From a checkpoint of a small transformer trained on Wikipedia.
Architecture: LayerNorm before each block, attention and MLP in parallel.
Training: a variant of Adam for these matrices, 602M tokens.
MLP neurons of a small language model. Each row is named by its layer, matrix (down: output weights) and neuron, and shows model dimensions 256-383. Each number is 128 + 32 x the weight over its row's rms, rounded and kept within 0 to 255.
A block is one neuron, or neurons of one layer that tend to fire together. Before each block is what it responds to, as a language model described it from the Wikipedia text at the highest values.

Mid-word consonant fragments. Short consonant-heavy word pieces inside a word after its first fragment, often "d" or "t", as in ro-d, substi-t-ute, Wi-d-geon, Lo-u-d.
L3.down74 [ 74  93 127 161 180 134 143 124  94 122  88 146  93 136 123 117 164 151 143 176 169 124 145 100 114 139  68 165 144 147 113  79 140  68  98 184  75  69 192 143 135 151 122 119 146 113  94 127 144 135 119 169 109 131 150 136  86 133 127 105 162  84  94 145 134 117  59  87  90 119 152 148 145  68 133 118 128 138 133  95 167 123 122 157  38 151 125  94 112 126 130 192  82 131 126 139 128  85 166 129 119  80 221 133  87 106 116 168 157 118 196 137  95 104 137 128 110 102  49  67 182 191 108 136 182 126  97 164]
L3.down198 [ 83 128  92 155 131 111  79  92 111 101 167 165 125  89 206 105 176 124  98 117 124 125 176 142 121 152 106 159 135 129 115 124 151 104 137 169 103 116  54 184 111 127  94 133 169 142 113  59 152 147 102 115  84 115 139 150 117 131 140 116 198 152 124 117 139 102 117  97  70 103 110 159 153 119 105 146 144 109 144 109 215 164 111  83 128  94 150 122 110 122 124 119 119 140  84 113 109 120 184 143  86 118  77 105  81 156 138  97  97 147 121 145 182 122 118 147 117 142 135 105 176 172 149  65 112  99 132 139]
L3.down510 [ 93 146 124 114 161 154 115 161 138 147 108 144 115 133 120  77  88 119 114 114 139 137 143 134 108 111 107  46 109  87  91 104 132 118 129 125 197 106 123 106 129 166 126 119 100 113  74 146 169 111 146  80 116 133 142  81 149 118  88  91 141 144  42 131 128 164 129 154 121  97 147 127  86 114 129 136 117 137 130 173 206  95 109 135 164 164 109 153 146 134 162 168 148 154  60 133 127 116 122 140 129 164 170 114 113 127 157 134 107 139 129 144 114 108  96 113  51 112 136  97  98  58 110 115  62 128 157 156]
L3.down693 [175 143 127 125  82 113 123 111 145 122 141 202 105 121 162 118 149 111 128 206 128 138 111  98  98 111 141 138 129  75  72 105 135 104 113  53  55 174 119 114  92 137  90 129 140  94 144 141  59 109  78 141 127  84 114 125 146 122 158  74 136 124  68 126 149 131  77 113  82 105 188  99 162 145 140 129 106 125  89 103 119 135  95  69  84 174 124 103 120 190 198  83 137 155  56  92 115  98 128 110  91 115  92 156 144  69 107 118 122 171 124 156 124 147 106 148  92 134 125 147 195 130 156  79 147 110 154 156]

Mid-word fragments, table pipes. Short interior word-piece tokens inside split words, often right after a capital letter (W-ar, Wi-d-geon, St-ag), plus row-ending "|" in tables.
L5.down9 [168 151 127 161 125 178 108 134  80 143 148 172  47 143  85 144 139 125 149 114 100 141 161 148 130  97 146  74 125 119 132 185  99 123 145  84  96 154 169 131 108 107 145 159 138 162 132 111 118 143  96 129  91 138  75 121 127 154 105 119 110 175  85  98 123 154 114 123 117 162 180 161 133 154  77 122 172 104  49 164 153  94 134 131 140 185  85 131 130  93 120 154  87 166 137 109 159 172 168  89  20 140 181 150 130 112  75 161  91  93 153 138 187 126 146 142 135 109 108 152  88 115 101 135 131 129 163  70]

Foreign name word-pieces. Middle or final word-pieces of Slavic, Japanese and Azerbaijani personal names in lists and tables, e.g. Alex-ey, Yus-uke, Ali-ye-v; occasionally months after "on".
L9.down144 [128 141 102  84 181 149 124 134 158 123 106 128 139 118  37 154 200 100 148 118 100 116 161 158 115 129  83  96  99 112 148 179 136 105 129 122 125 120 166 132 204 138 140 181 181 146 162 120  90 141 102 140 152  97 137 119  68 110 131 116  84 128 119 136 107 158 110  83 151  72 131 155  72 130 140 101 167 108 109 171 139 122 101 144 119  91  98 126 109 153 103 203 162  59 207 152  97 175 136 102 169 145  70 144 185 107 137 122 106 153 190 100 139  36 131 168 184 143 105 167 175 132 125 101 117 107 152 147]
L9.down389 [132  99  59 108 134 114 130 134  67 124 105 179 123 152  83 149 187 173 155  92 123  61 126 138  67 149 106 104  96 177 161 162 108 120 115  91 142 104 139 139 160 139 105  84 169 152 148 112 192 196 107 152 115  82 112 174 115 130 176 133  87  83 160 120 145 158 104  97 133 126 124 102  84 122 123 113 127 135 141 152 142 111 151 133 119 129 135 149 135  71 114 197 168 103 111 125 138 127 116 112 157 139 120  64 142 102 149  73 110 141 160 110 111 114 116 165 107 141 167  98 145 117 132 104 121 100 127 125]
L9.down481 [125  88 113  30 109 123 107 143 159 102 157 135 159 154  71 132 133  95 126 167 114  67 138 117  96 170 110 110 159  90 180 122  85 111 148 136 139 145 110 159 139 204  85 170 129 133 151 156 137 172  95 113 113 166 104 139 101 159 200  94  45 151 163 150 178 112 123  48 162 115  91  92 130 150 147 170 142 177 132  94  93 138 124 116  93 116 100 176 136 120 116 157 125 106 119 178 114 174 132 160 115 170 163 163 140 134 151 137 112 143 184 111 129  89 138 148 135 129 127  76 102 135 150 102  79 127 171 122]
L9.down729 [160 143 112 134 132 133 135 106 116 102 122 197 119  90 135  92  82 146 117 137 168 119 116 109 174 102 122 137 127 137 136 162 145  54  94 106 154 148 135 180 135 140 106 119  98  81 131 109 158  79 103 120 140 146 141 131 129 101 167 177 145 101 164 150 149 149 130 136 110 113 143 150 148 139 114 158 152  81 147 120 200 158 108 146 151 109 144 115  93 124  84  96 110  66 124 131  78 166 112 166 155 160 151 180 181 106 132 142  97 135 140 133 184 131 160 143 157 101 117 127 120  88 146 188  78 119 121 115]

Final z; subject pronouns. Mainly a word-final "z" in names and titles (Denniz, Fritz, Veracruz, KaniBeatz); also pronouns like they, them and "not" after a verb.
L5.down549 [114 153 135 148 138  25 205 152 121 127 139 124 115 194 129 143 112 105 136 188  40 142 130 100 176 108 133 154 150 152 130 122  80 137 101 131 125 185 189 141 119 107 101 144 160  98 106  46 137 157 106 181 107 157 102 119 139 118 162 136  96 130 135  65 129 146 103 118 144 136 109 162 171 123 143  96 101  79 129 136  78 161 204 142  90 139 213  75 116 152 167 144 211 141 152 113 155 161 147  80 126  90 134 165  99 159 153 131  65 127  85 112 166 178  96 109 128 143  75 179 164 137 153 112 117  97 121 194]

Letter z in names. Word-internal fragments of foreign or unusual proper names, most often the letter z (Tadeusz, Nietzsche, Díaz), plus periods inside abbreviations like U.S.
L3.down190 [147 163 150 140  88 119 141 143 128 105 167 112 198 133 133 120 126 132 152 204 143 127 156 130  91 118 139  81 137  96 110 127  79 170 117 149 142  85 121  27 180  75 173 123 169  82 167 133  61 147  64 150 151 168  94 111 149 139 147 127 114 170 145 156 120 170  93 145 141  89  96 107  82 101 165 140 145 148 110  98 138 126 101 138 144 113 129 165 135 144 157 150 165 133 126 143 133 148 150 106 140 128 117 165  98 141 130 168 121  78 120 172 134 135 165  76 133 103 101 107 136 101 116 125 136  78 165 153]
L3.down315 [197  46 146 155 157 105 151  70 147  69 106 103 121 168 130 102 103 119 124 152 135  96 113 133 105 144 150 150 154 136 151 147  93 116 137 148 161 149 128  40 108 129 111  96 191 110  91 143 134 103 146 154 139 126  73 161 106 148 185 127 133 148 167 148 173 108  90 157 169 121 122 168 132 101 116 132 135 145  90 151 159  92 106 105 121 128 204  42 141 137 143 133  81 128 131 122 160 129 121 132 119  57  62  96  96 101 169 132 148 105 162 104 154 112 121 142 112 105 153 124 145 120 142 165 148 117  86  74]
L3.down333 [134  75  85  81 129 111 107 115 133 181 121 158 135 131  66  99 122  87 150 180 106  85  90  77 161  62 131 130 128  71 171 122 151 159 120 145 153 150 116 162 180  81 122 107 212 126  84 123 118 125 163  96 134 119 168 135 138 104 105 132  74 112 190 123 165 150 111 170  99 166  66 117  94 115 122 151 125  59  80 137 204 106 115 145 175 109  77  96  92 190 133 122 118  90 134 136 127 159 180 158 139 132 148 118 105 130  90 109  98 157 133 130 171  99  89  83 100 104 149 187 126 140 147 100 195 117 181 145]
L3.down481 [126  70 120 107 129 131 152 124 168 170 100 125 166  93 167 122  62 122 159  61 124 125 113 195 151 159 147 133 132 152 151  40  86 147 119  88 149 127  72 143 102 162 167 111 165 160 153  86 114 103 146 132  87 124 131 108 139 106 153 100 127 122  90  75 206 140 127 137 116 133 105 167  62 124  90 133 152 149 123 127 161 139  96 112 129 148 136 123  56 167 171 132 123 113 145 139 175  99 114  94  66 125 160 188  93  99 108 121 200 160  85  80 123 126 140 113 163 114 130 145  82 144 160 148 153  48 169 185]

Mid-word fragments in names. Short consonant-led pieces (s, d, r, k) inside split words, mostly names in tables and lists, such as Schmi-d-t, Ta-d-pole, To-k-udo.
L9.down32 [ 66 175 133 122 156  96 175 145 121 106 114 114 164 195 105 114 166  91  84  78 128 151  81  87  90 119 126  89 133  88  98 120 129 174 176 131 100 111 171 128 142 109 193 154 174 151 131 106 137 147 153 133 120 125 126 158 108  73  88 132 163 131  90 180 104 204 128 132 118  92 135 156 213 138 147 147 118 104 107 163  91 120  88 102 136 192 122 180 141 115 144 142 114 132  73 157 116  78 133 124  91 144  98 106 120 134 131 142  94  78 104 152 101 125 201  71 147 101 138 128 115 156  49 134 153  96  96 168]
L9.down232 [139  86 174 117 104 104 135 130 167 157 122 148 211 138 161  92 215 146 102 162  79 107 115 131 125 166 139 137 165  93  90  99 154 125 126 141 158 143 104  86 136 215 129 163 116 153 121 100  68 116 111 111 188 108 183 106 152 117 134  69 188 120 193 127 159  78 108 148 152 140 170 129  90 165 121 158  93 131 180  85  94 132  81 170 132 109 100 102  80 163 152 111  73 126 141 130  86 111 118 161  66 127 100  94 108 108 128 127 142  94 136  85 150 170 131 184 100 135 108  90 168 134 173 149 140 142 133 107]
L9.down535 [121 140 218  53 107  89 150  85  89 141 138 128 144 124 157 160 160  82 128  65 139 161 104  87 164 148  75 162 108  90 121  83 153 140 134  88 146 102 162 177 142 158 122 123 125 184 195 104 161 153  98 131  77  92 105 182 141  55 106 142 139 147 132 143  97 163 146  94  96 108 180 135 104 196 123 106 134 180 145  89  39 178 101  29  96 144 138  69 116  97 131 147 152 109 128 154 171 140 157 135 135 144 125 194 122 129 163 174 128 154 133  80  93 151 142  85 174 124 149 166 117  89 162 111 102 102 131 150]
L9.down616 [151  88 144 175 166 175 179 110 125 196 128 151 122 114 106 161 100 144 147 121  59  99  89  78 174 156  95 173 122  83 120  93 122 117 103 140  90 109  90  99  91 132 114 131 146 112 131 138  76 105 117 107 112 199 124 103 112 158 158  99 201 119  93 117 169 121 108 141  91  34 127 156 100 113  91 121 177 186 165 109  67 164 102 118 123 104 131 135 146 110  75 102  83 118 141 132  92 119  80 117 124 141 126  98 166 150 162 184 137 146 115 145 164 149 112 172 157  42 102 168 118 200 135 168 139 179 167 148]